config.toml
n_layer = 21
d_model = 320
n_head = 5
n_kv_head = 1
head_dim = 64
d_mlp = 1600
vocab_size = 8432
activation = "swiglu"
norm = "rmsnorm"
norm_place = "pre"
norm_eps = 1e-05
positions = "rope"
rope_base = 8500.0
rope_fraction = 0.75
qk_norm = false
attn_scale = 0.125
bias = "none"
tie_embeddings = false
parallel_block = false
init = "orth"
init_std_qkv = 0.0289
init_std_o = 0.0
init_std_up = 0.0289
init_std_down = 0.0
optimizer = "adamw"
lr = 0.00169
beta1 = 0.9
beta2 = 0.99
weight_decay = 0.073
lr_head = 0.005
grad_clip = 2.0
warmup_steps = 342
schedule = "wsd"
decay_fraction = 1.0
decay_shape = "linear"
final_lr_fraction = 0.02
batch_tokens = 65536
seq_len = 1024
doc_mask = true
train_tokens = 518100000
steps = 7906
dataset = "wikipedia_en"
MLP neurons of a small language model. Each row is named by its layer, matrix (gate and up: input weights; down: output weights) and neuron, and shows model dimensions 16-271. Each number is 128 + 32 x the weight over its row's rms, rounded and kept within 0 to 255. Numbers have three digits each. A neuron's up and down rows have the sign that makes its largest values positive.
After each neuron's rows, "fires in" lists the words (lower case) most often at its 100 highest values on Wikipedia text that the model never trained on. A number after a token or word is its count.

L2.gate1588:125145097117114128118162159141127119122199137138103169061140130138111119130131135139106102146151115116162193145101111074153147101142148102147106125079101162130097041191119095153116147151111121106101181108140143146110147128116133122073106067132105145172077068136129139067063163197129091136248135194112144144134127166088134165089127201138132102167132127096123111128140137109105168119147136119050064191158074144132171148076173053223119121097184106116128096142080129163126136181104175198103146105097125105132111083161183109065185168107124161157141170100142147145079152126146131158132121083151134166072114149097127204149127112109128138133131144116126152090140127118145131146145057067160092145097136096102129113115149127120126136101142138122115144174128106102138162097117142
L2.up1588:124149175125127104187128063128150121080179167140108072119140120131080146131144122145053126152118046094132205175200122107151125130123143112102149074070092106130157163190127175127198175131120134164174142118134108124119112173058100159147161152127143082165129164118181123102095099130138129140120103098138144119117146160124140079153123192173123117107112127100125112140154149132134087108173107046120135159160112121155176124101122150096125142150191141198120011098153136187135151138109138105140160113147163129131084157000184144130143102160144177184146171121111133124123150122128132054133109126101158173101131152117123076161126090142116132140125133133126142117092095124123106133104056147138217149167092025105140111130124149132120112138089118140154111131128102134123068116148124
L2.down1588:122143089104088123149078134137162104109075118111139176101150134100198131079190186149121104129199069167141117177120129171111198158135163111145146124133111132123101139166174162089167114108089135186154131093127147109140123175127175118105131090144126135118125134141166135134187109142137116155142095135138156137129122203166088127127142164135164091126113096159166189083119102138136103057141086103144097180095082192114124075090139136166153106108116095109159047102139137067121107139126124133155098139147132144139167162142165143123098162134158195090167159125156121151112114111158095130134155125145142126069103112124137095169063058171108096152088112089131093067109112099144126143164155191139090099154114136092136102003159147106150158048173134118142093149161145158163109094151116
fires in: "video" 14, "grand" 11, "grande" 11, "rocky" 10, "rock" 5

L2.gate818:124127143120133146126098155165142111172127214119142097140116129106217121122098146128080126135166160106117198132134126149110123138095073138120121142202112112130127085196123182117208078102106125109132129108124089151110120098073142063148112082134131118063154080141141123096120113208118106140110061151146148169145127121135130235156120187122234064151138127172131074163144116133116060199104112162146122054120132135130105135125116241108122130125173167132127131137121137095149135130152141199098119120092113151120095207126096125076147131086109164097144073116118133144137126139098034105104151144142139131144117126134123115057131095141125120130125227141121129129147132128120072156124111131096153124134175145102117113149123111161167145098130111130125159094108157135133108133107121
L2.up818:129095168158142128063142106121156108186150061136133137234147135130164104123133130111037132140126062140130131140122142143153106142109176150147131097032093124152120159151134150113147149139119112138115159108117119079138082119081068180117142170133140122133130107122152127140123111044132143126119134094117131165146127156141140155142126149109153116112136124163168103163020126116093122078140115159089154182135137107168107122131115095107128128110133139124165065182123124170137116123144142136112123162118131172149121122148106121212186095142094112136146255096183106143114102113135151048143124142117135183134163117107113093067123015089132161127132068127117119135132231137157126162116208081154180102152109112168118165145153142120139112095102115143140139180148113102147077144135131
L2.down818:098117159167172114162091143143100126071185138100117123099001130192106161166159041121124123086120103109113128064076113137130086151082139113154078155092127166146165121135151135136157110135135087068109093099139167161136090102169173074096161124140135103111127141113144107065128134145177137129128102116145169137117134079102139140080161141218092135080143142154172156126103093168142090198099138082131113109085147089136093165124141136107112168118176111128115080132133156130107106125116150136130145126132110147167139189194201079099138156139111085165168114170146184111101098083119133131150097163104167125074108194164164148168123113123149118136111109120126098088095137121104167148097132202185086129171133090066117146099124163129163153084135122066136112117118170169182121142196138
fires in: "place" 33, "world" 7, "pick" 5, "review" 5

L2.gate760:039141109143166157095098165121156183096129162101116184133142150111156117160144158102085108087127096108096163127081112151133136163094147128126121160154154140096123107136094140166168140153110110122115117119167126124098149104148186123154107106111177115031148098087129129102163061183082204138127151117144160151130110066170130096118141094108084118133138131082139135129031116153103190146196139190154125084107120108162119189088175175172134157115164176079077164166140140136135109139154172108092175137108098109133145143143136139144083064090108172114151120136103077157079108148071134118112146134110128161155124154099122102135133131090201168168057051140114088112097042102158119113069127125090157115084190094128100118135152139073178153124141135102123091205123178162093068176109123
L2.up760:104135185156096100145131097102156109137134063052101089151121139111111164136136153117139161071153176089182120184115153137130143131092154087113124164148100113115097170142130084128127200127149094144162087176085113126145105143134102188098132145121153177115102118131064134066136101120114111115138130125103119176154107156113133121078142088141110151113107092105137176128115147119136147146067129119075128158167143095143171126076099098134157142079072133135159148255126138108077116123069147148147039152075100125133080048067172136172151103110120137055113152099069127124132146160127174099088133111158089125140160168163111123083103126178087149104100148120134073139130169137077143159128175104112109140107110116077131102147119147142109158131121110169146019124160149054190143103130187
L2.down760:098126081164128143066109097148171164104142128174104129103040093099132123108148160137134108107180136092155139166120081139140156161143108098127122139164138078119051142189153168101105138130138107083113132106152185083129149125140123102184094171113119109120129091173119092143183128136094147102129130114114124114126138109097100133088132158134144139143119128114184140095146136113160149214092060122155135158146071182108051129141127131154135146125091082119110186147144103049181149117158164124089188138123104114087138166136082154160112076139152150170149122173140140134126134119044082144158099142126108106051123095159134109149096255194127187116161114139092111119105113111118150121085081088116155090177119141124175175133110137142116154139145163116144080142205071156127113152110109
fires in: "new" 36, "later" 8, "guard" 7, "capturing" 4, "newhaven" 4, "honours" 4

L2.gate431:104176150098126112219031142113121137149170189140092151099090143162082181129123150151174080094124180140159122153168134109187126155168146153137124166110110130146179133217118055123114222124134142122181079105143104131119131171139101080139112086134128086098101063121157134176152144147118084110159131170119164102121107138157123131109120032122092117108102105155108122132141122151153078139112115156174111154131164120189108145137114147125110113109028131175127168128104147137144158152164143122154123132125140194150177122085145128206061098137126108132107110092159140103129112110102048016093159107098112143142137147137123132163152112177113145140068140108127150142149067129112097108114123155066146124112142174138118109119106132116132119191104117140084141160144178175112117136157140
L2.up431:131123173123104118078139131137165109153060220116122129140129146117186124129152122127208131116157079134099112083138118124149095102145061135165130135245146137146143173084138167141095057166169112111064142141104111108124102170144171181102136151121120122109121108120163119096106141110143123123183119044113138135117105118136140131125133081112085155155076140087108035105120125145099140139116157131135134167149093131134171125170141152145140115073215138203189077167167122116154169162142094131171143068116169201130145133031126151111178140135169112181110159119137119138096151120088163153133074121130088143071117144099119171157138172120129084128119108104143125135103059131103134088131152140115105143067128182158094108101140144140144131090169168148077183124135154110131210123114161
L2.down431:162109077173101178165138093142141151117051130150152124120154135082094097118157221145133147161139112150134145079103142103089104134132153137096116127121150187137132104124112122133140113116106147146093097128127164161150130149116084113131158187140130149122058159130130069104226198086145132117120065139095130179184147110090053140130138117121116162158144158137203126149153155134150140218127156143126162117133159152096109139084105138204121169104112126113125064114113127078120134166143155140112174158172089157118126156089127165062086109083150130116106118187164105154087180108139095107140168158085101139109140159098129077128167000120147095140105156146116067164175087165177110167121119162127127084151095137096083169080163114120152089148135165111136082114139132181093128098180110
fires in: "there" 50, "of" 6

L6.gate772:111129147101086132112141162135092093171115166085140128146120096146216146180115140165171147209093109101148090177124190176086124144146144161130114123102155118102098121088151172077155191157125190152109125138142110087164055142155135145140130097119148148115170098161129139133152152122039071105126120057121158169091119112188122103074143108133108106124138157092150066122074139161106150146111183098068123128139137150141070167071126125084182111073099060122167139154137071100139136048140112116136128130111125116090097149110124080143114146123145067104103158162102115087084124127128068118129161139130158069112133068084081083155095098137096139117147175131103139174077194146146090103166109084116093165109181076118126136122082132187079137195160085084123118118113187136142143187128124
L6.up772:067139110109106131128068111076061194141143084151099134131101175129165124178158134068131054108143129115176080115115121098119125137228117115148123176157164140144159129113117136071160103184123092186137105168090104115100101070111076121113092160076086127148144085139038071131122122131134149144132176139110072101109129131099128124104134174109161162156129153131115172107100110182088090141146093096158115181104184165179105092184155136064118131152178134090173145135144095039119106109118118164118144089051139089124140121128152082080121108103104105147161156118121122095141147149199116078163111133077108117111095158098164103153207147093199163147205107158111121117167068148121119125121134122109083191179102097144126201124130195170098146120156156125174095143070119160123155119107160
L6.down772:096146102187103103081129086137167058162162096165111158147127135125174085179119144170156098103199150150101210114102114134116118140094117169129147060194148137181099124133103104100127138100107172154149100093108127161158076124094137093133179161129171163128083147154097142039143145109123106121136155118102107146195177145141105087140114186130103133098156099185140186112136109124103139135160152168075095116111048134125098124139064103103135139138126113147119145127114053109149085095092155140108147160179137195077089176070128148101136119108130129147137101089103142119095087148143148169142127171122170122139202113107123080150093099135116148136129149131090120188135139053110150142146128117128093177146120204189186100152119139099156146102100102154154121168162161069120113168179135
fires in: "served" 25, "medal" 21, "national" 4, "accompanied" 4

L6.gate1199:134088194058096117172169129101063160106124125128171122142124174107135064130146154142127054074144113168194150049111150113085195115167200109151136112154156127081123136143194109105126212149126093116114133165117160159076169147140112099187123151117176072192109138155097089111170133124165134077125122084119130123124100147135144080069161192141116091120169132182172117117137175089132098108156136117194159105090082133122181148131138069091045221143203099140103133120105155113089126101109124114148102148094173152084125145155162121165101088132109142162133124130131192100113064083189168126128126093080092168105145119073122147164183129141176175099123118135173102095118107170125154141112135162163109147084117152127140138151175150138117144159147129122112147134172094122154125123155161
L6.up1199:090111146124128224124126153170151132143162159180116100122139076139136133137106107136182156166137142159137098067146156089157175079121148110112171148154116103153185177096071141154122124138095156102107078175094024121213129144169193115111231121151120107113119152161071183110128179133120130102133152145097174111153103102114093064151136101140129142078079012137126135159159121088088099129152153104064112099128117131176131139144128140127092089111080107094147140190126126105055236118152175122123151079112135127183176158113116067122096148126122049150132137151151102190123136138179112159157133086145130170137158139104098126123145137136140137129084116128078149114035153104158105143138157081075123114093154124147176063134119111112144154120148104113175052139093096120190131166082101
L6.down1199:189197120106121130154131162128179124201101154154069098131131183110104183134144178149143118113154099145086150107111113112117092096100084112092150126125130138082141163172119074112095081125121095123110136082115136047107117073155109085158141123131147156141100171100152152094125098171163157144128107147162127093149162131108191171169137112145104175123109138084149181143059145189162159166157136073154093147154133167159093099184116056111139088091106125108114132157127103087188171142147165125110153153164137126128138049146173141147154115110108069139104115143085131138138100202087135119155172151121200123161125178085073182141106185123151081171096123157134102182130160145099135165131041072100111150198128082145085146104127208108164120145102139196158144122160162094079119098147179
fires in: "that" 20, "telugu" 13, "however" 12, "therefore" 6, "contributed" 6

L2.gate876:130150140141131122106119135125163125123127080120126135024154129120127130129136134117126081114117148132147125202135093167127128117159165085090133142095051162148101058146131124130200139130100145106131095119126122132106248130184163017127078129112136077171150128135134122132126099046140101136200151197129164167141129113082149081177101166081114156099155132117119139140152153071127162120019117116095095095129133174070107132238141055078124120148158141168129084082178118132123148118156116176131133165118139087142084164183127148172218116138162098080134068112151109092110130128139130169170090139125174115129134144186147150156161127148152095114133132120122142135140128132157133122113160124114135079088117143135119131159129110113174119068185117105142090175126125142113130102125126
L2.up876:149172161126129103170140145170127109128175112125107143116126122137165111105127099130112117148153109086141155156081145114138139118027202111125117103215106112128134158158145177109146140141122128112120134104095130120131126106121148108156115135149137088126087169138097132141127183058149141139153095178132129186102132096130131118119127133101076138154104129123095114177195125113122167128075133193124114142150114113189155126185126156142144123170142104146137162085162123203140133139177163143130156245173150082114115115141127085113071019124124068133111193129091123092113133129146071090127108143122111103142148141155131126115132141139138112119138093131116129143117127128146112177129105082129191154142070196135143117139121123110171150170137111135116072121130112104123132126108166
L2.down876:131113146150086097103122184197118147121116159167120139123160132195068143119179122110163112174114013154154131161055106110098099176191195184106117143135108163133073147133126127095052152118085122174125107143163143046079100104161120222146161097122141129079110120134057131058083132191152148119099081166083154143140127104160122146126167137127129145164136093155226129173106141171144132122122122184157146148123150106117100127146128106117141058125119136103122105156088158111066090118119131187112115148182134156061087080111103165109101118099104157151102169123149111125142181116161069136130114142171110175151155131083130119163118106062147083129138134167131124165155122119147145144109155160093160154120158105146137101153151178105131095118097182151128101118168117151120125178124111
fires in: "grande" 14, "major" 13, "remained" 11, "grand" 8, "almost" 6, "due" 6

L2.gate411:144110148122121119180225160122117094123133189083104119091112156142097115147117132118148156150072158084127098145105158151119163135224184150092151066068138123142095166124095169122108144109101153148124058150101130139142129148175090095133086170132096149138199125144149140104122129122124060138080172141110100139081135139091118133186145116135138116108061135141123127205149115108170142128168119197092102112113165126072150089130096181168145129177090186074209159133106123120170134126111132174126149111140138098104109128141168142194148195193088117141118216179145124182157108172171119155146129138123109190161120128192122136140097099134140176171086201114145110126146145123124100066123170083154087096149149101196089107135160104145114136152138106147136133066157159143135100140134101
L2.up411:157145158104119108092110185134197149151147191161133159128141140099136107110120195156214200166096171104157147146105145124108095124101099144134124120135151149114137064142097102122129096119106111106102133141083148154149108140091193130106150092119146144062081145137100128191084124179088141172123113153130132126159094078106127208057099130106089102116084135127152165132194128160150191157128108244131108154161159152151108114072090169197125117157106172125129157131168148088136109141087115163103092133182138099119124126154102141224107183080124162203167130146117084132107113112127172084127086118112027093138094179162151227141157075102100115110102131131142133116093144102126131092121134128131208130137105114109141142145130184145121127122127125101117098112160136106133192140102121
L2.down411:132075127143121097117122138156093144120118108114168163113116170113167116139182183188082138084120159178070177097108184147140147073135139135137079164156105110116053120099178108104118149168207099119082141160173149135137089109157130176133169124099131129172072103113081103177109138150097180121157105154158154123163086173161165129136120113107122072156154119200110133081104108167189107156112165125110179159132141167114105088122083120143133122137160091065146182137090110105132129125099137155063162134130174153080141120037095135072132176120183139094142104170094122117094121122120142103134101112119113108112103172143075147110126068129062153123131091096160109106084130137127117130191127181107210149115131115112126142207091156108113086168121093082139132154146139152184159133096158
fires in: "university" 27, "following" 26, "fernández" 6, "view" 5

L16.gate58:106118171140131145118102114153134170162170121103078061076144095119133126155157186150056157176176199111110173153079195149164138195137168165146088139124160112140148079097118180154118123140180163107144099079134125137119143077125188146146120165128117132153099173203118143101068128161115124145098111155086127117077093148130106176112134134096147102163120166116132126096145082123059143119076105177106146154105129066101079144130196117155133120112133137167186113128140121128140083079157121172228156146133150110145097133130140126111156092169156131112100143181120187139131115095108136124192164148138104168161198106160132091158120134166026108153130084106138111146112159126200113098088159177090113182172071119104086125119142092122110118166149139099102107123159097142111153157134165
L16.up58:089125174172141159160153075155166136085100179138080117127106137168086110144151068135180184162150102134145088087122155092077055143155108117174155072159101128140105128075082140142123094177163124153122143119093132122127156043128163145142099115121117081106115154086143146136139151083110113142097105072080129108060091112108095109124134149153142106218063179177105086151171201119162072184071122124067144109155106164071108127061118080176134067140108115128125116156167126166107121140140138116172101177143153149160145149056160164122141081168157173099121189146120150112099112087099127178156124176104159106136172131097131159140153122132163126119136075174120118113059123110213113131096145125024080204132152078071135118121069120109143155135137158121215155114158123122153122106111133
L16.down58:164129082217133158134146132156173129128094085146137183140118135143083174181111123088151138121104168067074127073131110123091129150069125091166143128132127109114137131116089080066075144136105118138152077149124203166087159178173103131152121122073126158158152138059067084152102150118140134140131122083139178156179164088159152081175112140129138130168190178160173077114130150096139159174096173129137115102162123177141135119133131138178114137090049184115142205111199100114122180156128117038120124134149116098116143128101152170087142131129195185139095192180122086109132111132099134137143132162139220160097130151108159176128113150138121135075119131136163115162068132120112126124139098115080162112078181081090115091141170110119156131124161123181166099122140174076177132193118158
fires in: "ajax" 30, "in" 17, "signed" 6

L2.gate894:096126115176115099127102112093153171148099065150146111111124189067050168127147144065136107142099122079120124124128123156179130104114117142162141155129153129161125143124168148069156127147105157087076095185132111167129117125084129110124162103103115101098123087184166138135109110155122130127092155164155114120178100098084102078087120154138140151173076184131151191126184124145132184128104130116177130140071156126069097121123086083109076129088137103114158117111148109124121147103120108141105163136096067126114127102130087102153099091255173156117177137119094109158093067103112087161070117079129096149122154119115151099112158109113151187100035142107114133117089098076118101151109105142123129121121115093125149087136162182046140149164169097165173118141152097101174098104198148
L2.up894:176180159128125136120141121078167141091100120182074150095081176086055101108110150110074081148158184106129098129112132119130094094120168173126120173076130098108146140132179183115122120148146147164122102160091142150105126119124066124092085093095063111178106163164131165164093095135126137090115118133117100138108030170153148141091147110124126124184159129162150143135135137142129132124130131145172125134092184156055095125141104164091103082101119147093144092079113129129128095149157137104102196173059135149132078087091142081043156093193107086136155139141103126140147122137156084127101156142123108200119183138152028098114156117064121161134111135119133116132110120181092149187176150158163124148063115083116127084133103099119087107138140144144174166102139142146177100105179113
L2.down894:076060161154124135162086154093145142140142145140068139172116154132168112122055122101163153128116155131146107063148153130085133093093134140086047163048079194083137144145154156131159125130148099136104116163131089119140160131121133131059099168089109123168169167127131130081153103115124119172122132105116117193100148126122129098119139085149149099172126131087035138089123137144121061158149190146168144093119136122101108088103102131103140081080124119142156139144113066082084090109187091121141131102065085108123111084203107082159121099175128166122200114110101097191151181145186136104111149131083118141188154137154126127071145065096162110160106125153144154137154121142115176149172112108103088098087121114219156146059140092096104141145138148173143105164133140135129112127119146
fires in: "such" 30, "appointed" 10, "served" 9, "syria" 5, "peak" 4

L6.gate156:124093093138124052102105110132119115087107108152107159053121071072119176112138123151199164143156142121143111093149123092131171108143043188111179172157120114134186127127120152184137066094133218150114093166155074081123164110159122110151135101096105168184125146114187113189141126139129133097118152162144132111101149093062153146136088112142080129152137113124103157091125188183102155114122130116081110189173175122146119141132143192081124118131094136126145172108082094085123084187212117149146121093123084151192182110154126140086094141140139089147091102125141132148147131085148077175108099066123107154098166148149117081081088124094134154126112066137125123191133131083134137144101126150165134148116157167158071130151167133172082141186089144157104115163164108104107159096102129
L6.up156:080111089075139089076135156087102088098141131116098096143120058131107182156135135098030106175141118133110122157125046114121132119132032200199162172142167157150138127123113141130107116074135127167106155120120116125167130117116127110152090136132102143156154127126133131124102116136114121135147109187146119103132192162137103160165182090128116198140109111123127113138070167206137131116138124123109165135143155156070151127089179118085118099131181152183139102156056132134141113139158084151151144136134082140101190187129147159127152100086126104127140077139113061193111089142126113135189147137116155119113170146113081116114179174119158088078160141140128167185165103150156132158110119147170114146152120113079145067140160175121125174092157068091057144139139153144152083130080145
L6.down156:125134111114115155097135144159142086146066122120111127141105101121127135149069190161023124127142194099148070143139136144138106087098162159184115136118181139097105175130112136134132159108136117150141126114187129126113149128189122131134110146133160145161160142116199163080088183137118138165047117079154185171093142158165110128125164100132112128085065183055125135143139127141116135119137117082170091068092113055136139115099127106112135092136098123074138115166174142142157126122151110178169087131113131104069091106127129122106138122132095131195188066173070160124120081191105079101138116146139135094214121127203131130088110089200117141115150131122117159152149088174093170171081144109145068116107110130148115131111053179077142178107114184137103179134114125146196143117138098
fires in: "he" 39, "history" 5, "hebrew" 4, "due" 4

L6.gate221:128140143107120128140124088161092082148113149117129104122198060168099075176136136158157158095065113148097143122080137147111147143132146077116055122128178108106131131145148110149081134087122139144132108158184186111127133077107063114167159138156100174128137169087032099114133127113125212106075081057116097044092157109124083113173093097179170116075145166136152118120142138136118159146149120143135148111106145188168159150091157154007119151132143132125174098142157115084128110135132155151041102128113103163103135146129129145124094141127179125119163137149090141116123043070214086113111096117137149177114102119108063072173086163154121084153165079146177101117126127116136138084174140092136125119142137185183081156146134095165090150154123137149085102120138154103128084116172102
L6.up221:140142124054100117152061143062180125184125171125154078092130074112124137141091098101083166141149116152122120082128092181182129159073156120149133123111129112126129092141104122110093142125102112168119147155143159095201143157143078195149147125186100155110136076139139144143087122150132123092153137124101127158240132140151120141150153173133126139068124104137156155197133120137109154122110146156130115120156153214140148171089176143105149140117093169147234075134105133080110086145159156168142089144137132132138081167107090090156155182087112115129103100119059137151090176155100079090104094144111189164125122106161119159140157120115093056132137067116149109103065040099184175134092094126149139154145135114205104154111142108118125079102118161147096165155074153180091138131033105
L6.down221:122145156144093127154151184153085150120115090106139142089209134128138129157103074108094135118109063109137087159186152135175111159124133124101156117083074113114124173100118105072141073172230118118111161145136139186152139104097171128112151130095114099119141096112109105098089169178159145142161166063107168129130158090117123180151057164149139121161152122153132117147152137205101098101149175130151096107162098145178157146139142165098083065136086182174097072075121144165140153118129174130123122179072186102124119108130153112090085118080195150163147078142093125199143112102113135102142136126089133123146169123123167103150135126103124111154141097174126113105132116153165150172152145073120147097103128090124117155173154165146166142113107118171095163123126133172108184084080188
fires in: "out" 28, "up" 12, "off" 10, "outstanding" 6, "outlawz" 5

L6.gate1417:152158131157142101160096112128071144123128125113146132099139171086134129133102138129084152142143144155144147132099059172083115104139161131187137152108140138118061102153114188138107120143192117098098150059121141142162120042126149110114086136099160147150131070123096136056151087162091095155074126100152116124188134095147114132071199125132170136234123145154118097138088128146138114135087091138111143098122122070151093150150123149155140157127150052132058200136116160122090153082171188109139143105131130169151116124166143136137136119109115129181080152151137118109130039084168109151200155188144117140083125115203156093118101132122122147116132021091085111125106136139089137130157135165129079136159079148140099104146117143121129193173130157124132149151119068170032045123140126
L6.up1417:098121066051135090117112115241124127123150066117051136087146122089070161163151137104091123209168182070134197131145099166140170167117130051116170123139173127170162124111140135083118124074187129128098144141120093137127090159173138149174130136161126141107160123157162157157120109076107081121111112117137160150147163142144145127123086128121136175148112170140158111154165138134146132113117113119124074099138216123076120049132103166147118110157136106164138165103153129110185096144206090183085122136120134151112167138100174136076126136161173170125083127120168154163086158149119158083177178166166111085110180114096140102124108138135126152072169131152127119150098127019131100075114095121148160181118187106112129115119135110120110135110094122165115116148170119100068107146093112
L6.down1417:130146075178116094154083180223128129127149133095145153133184115083147107094082082131163100102123193143148145134114138129100156142134129057090143183167140114109139124102101142081087132116147100070092119126133076149128156118178094098152152128221230170130130074150111138142111136126150084162096111105131132056156185104122103120133079161159151135140046128157166120174146180165155171141171126161130080095088158103077170048132104159129107155163119108076202122124096104100123133103174074149132141136120132086157166101109187142113118140161165153129083091104104190099125075141108143112131168158171118077123104133095145161141125083145114133071120074146090126119116145091142157110102028110176113147112125170142110139103122138148077166117094137105093158132149125068139105097090168
fires in: "in" 32, "et" 19, "telugu" 8, "anti" 5, "use" 5, "las" 4

L6.gate1291:078107101135120133113107066127167070071162155184176036106098121132103185118135089216138092163109160164103181109158116146151171128055118123122132164116112147108116120102103069111088111129083104121114150094089092126137111124077084131136085142048153144141039127051113123157129158076121115139178122125125111109098179129147107135170119115148163124106121134164106103127059077136169104150110065147064052130117088161148121107114170075147160184082167102109166129092087218101170112140179147097093180131121142168116122116139137150159097113140126086119124126100137100126135137105133119137126147129115096208124118064089165065167081111128091149127112112143104189139204102135135112105129183136075172076118161128133144122126144133116107160121105135115061125101096129120150036139172110
L6.up1291:119174163129102105129131021170145159070105137144116117129055106063185156121142091135126234090110190165113168163147089119179120113106103147074158098124188158072083115148106147151159061132139109176141093156148139108096123162134110150140070189121135115163095093123099133142119087055104122166077109134118181116168097071123116110118145112088099114126222152146061147115104095183121149113157151122068136120116115176129152136062131136113153147106197151094188103166131117089116152121113146117116128129118119166119159109142104145161151087128135065133125150170182113168128142080141150157072128092132129118154121141119118119173141121088127164137114104184056174117148181144118150145106155111076154132175176130127090064139130127093165106072143149115082152080117104135137083126132149
L6.down1291:143138117029116159181169156160146201155070152115112092112136186168129134146116121100088144103104143110129196100126104156162179143105157150051173141126119105100105137114163161119101146145174084173119155143175121131144159102196082128105083115208160123150136175143150166102068102179113163147144082132122143148108140084108110086121098161176011127101145189161134173152085118121128098062145098126090147156168116075126136125160060154117163111119108104150114059158094115075131182147129126161126126088080109069108185132135137066066120107078081088138115122117152138132087128127142144064155107139150165103094178161150188188116178065143103131134146109102096147149173136128152105167174189069146100147165127128143149152151144109080134133148156123132106138126153137133151079130123175
fires in: "of" 49, "telugu" 17

L2.gate1300:159137133153117115135131075104118143102171167125181196114105138092121146143114108093108121131136082153160185142138141102104104091136117101154157133161121087161097134237133170102088141089161152119113129110122104103098123220100065137147120132135109098083158146138147111145166119138158079115133150141145100107163123125130110137115135144150095099123129197116126215131077136126102178090162126093130132134095106147068128126146071099154148149140109123177150117186145119165140160161124132162094150112142109194126097046106148135143143175172068172196135105157129116115103102094186115158125063158117114139131117160111119135084060168136147091162097060133148079100096143125146143097117072149110157088042140180143099105117115114151175151085092134156139128097101166141126163104132143
L2.up1300:163132123139133126177201131123132095093098172224154179113112149098096115100121116104120151210165105130076105111137161084125120134091167203108137131101117118127141115185132158142128133118134074144076153147089099125108127116143200200123140092120146132148198154098096084133082159088129112121112142101107164135185114130125147156122130050139108129157123153113106129116100147157129131123182117038097121168104129072136129115119118202117099123128181130107188106162093141096125105153116069139092145016072161146127119092156092163102119077126091101144165141143077119074147092170115153108079151129093095189175112147128125105115154182097161202124100094147155134065172202145154114148120115105179037127064135108130174110122143143111166066093121156087130148086127068090131116110115142
L2.down1300:078117165115099113115103110111087126070133088137167104040121119141151154152102102128143082122088116132130132125168169155144147114108147114143042143077081154084091165100136165104105127153124144174110096099134147195108127175125074126056120075065150146144141153093117176075097119088118138125101144132107123108102122127151211113125162054128113190120114134185091123144147124097080115161097110097087115128146215163086070173168154106130137110095103090157221139130159141156115126100155122130129099102185123125090124125095137130113127158103137108121093139162128086176112132151139148161108076080096095154192102148145084080091075062172187104159083118087141144159163079146153133164102113208118132152082124097144097135179130101104109085103112145112151126115068069158111103132075132
fires in: "no" 44, "such" 7, "mainly" 5

L6.gate1500:120167158124111129131097130127068121174058153119154105109085178103102095172148179127137120154097099103145156179112080126153115092110141127160096166180157070133105137114166187125114139133131106141158047181107181144135164133112166075078115143105151106128090154108100119116116109161104143120148171160113159108178186164114150128114053139109121128137138108146143107130104149085132184133073142122081148200148172162076118146128143177114127084137147132128136144092152078149114193101098111093120085120118087077150113185130130122122109113185181100127184166141080117176160040150106154125143060115102104161173151154194140101117133111131109143176152137093143090118161095136165088095127141175126131097117123055148167096177175123128162094151149136132133107098150088115129080118242093
L6.up1500:134123180116114155145148135123092124103091137117126182131132166096138119130102137140190103108146128136105141084173164095125118099142191101119110182180109086151116124117100176145142177122158105127135039160129111105113130106116147110102169125122186077085171140149130179092159147146114153111117184142092143147122101203166134118039125126149141114160128108137148073116097136080158123104116118080138108182115194189093083140095135154072170106112174131161205095128145123109091139170062142096136091124157109113142103105107177131199117166161142136140171160108099101150152136127096129172160135022128141165112163114155170146097106127156140199143157041142152101164054120148159111094104065150132127105107167058200135133157115125130156155111146135180160161100123072104147105112165107
L6.down1500:138159160131119137133142121161111117101171139076192163145171106137151095179065140112178150106064136106097102102146149155107098119127158157178133149130098205159112161135069111150139211128151138084103118191129111127092157138159123105140169116111134098110153111095140158081143148085142143097139146118071154171047091200213134046101129128147063178120131124112136136152155121126149104147208153108166065102145159090168127146099096150120200119109144124155109087142134085135110173197143123082132118109120162170155143078148144145187182158138105125151109103127145137173142162139107134129150178111135143148141125085040129112084135145124139161145132127126154124120129118194138189110093104118101082134062128106181134170109110128118115130093063166119121194106173096110189104082160150
fires in: "used" 33, "set" 12, "attempts" 9, "lyrics" 6, "offered" 5, "order" 4

L6.gate492:164138172136149142150141131146098119150131109155132093119089108083100145103143147205164171032146122118089186208111167156143167160079141183057157152105165128131142152135151143140138094149130131129130094119126094168166096142154140072092137125152131119100115096069118107179123146116122162155074202074097160116107181106182101148113127083083120121137159140119116128140144126129167134134085145107072125166139142149080140147133190185070044149126155171126152212143137166083074145112141102113124116119092072143181148135133081109115126239089141052101122116126146149102103088127153110128203161089169109195095088103130132120147157172105114129098132099094120106092153102102211131157151137103108134097142161173065112143151110145118122165168127104143107186096153057104111101147154120
L6.up492:126118155079116122127140214156100071155146174162110104193069165148105137145143122159113093111139118174151157105125158150118148106157119137095109165167111118125114191159121149098138192078193115121119075152179146117127125161106075119151142135138125144154127114171113158134135185104191073176097115129121128081109143138075119110158156211171061195167112201158116111126146137171115106118090094133141128133131106124174111144044102115133117164176130130125109077116159192092143154131118124164152162195174146163170145123155121144182117111206163079147164114146157103150198115129131164132181122142148120061096106162122145124110134155122140123081148174123122164179119180124104126179148155105109127148123160106111152099146152124135134113100156141160126087137116147149126142091145124
L6.down492:140117109114151155090131153126108102114114085121154102158115108099165087192161191157153147123148164155091148062185124117138104145103160155141144143147120118139123120128118111124140203159090175141132080154073174078108120158108126163081161161175132145153100105101129160136138134149111101110130141160146148111143106147144105158130145184109142155105131121060172133120181137199163169200158118138117142096114145084112112189148107101126111128145129094073170140149139147094122162104112148128072139108203112119134116119197156121154099108113104174162137128139066102163130213100134137174112155122162165146165111114167109088177103080167091086144107221126177220119102148141118142188102145152083150168128111118138084109084122127091128158150095119091072179054189052064131151153184150
fires in: "most" 19, "more" 16, "much" 7, "civil" 6, "scientific" 4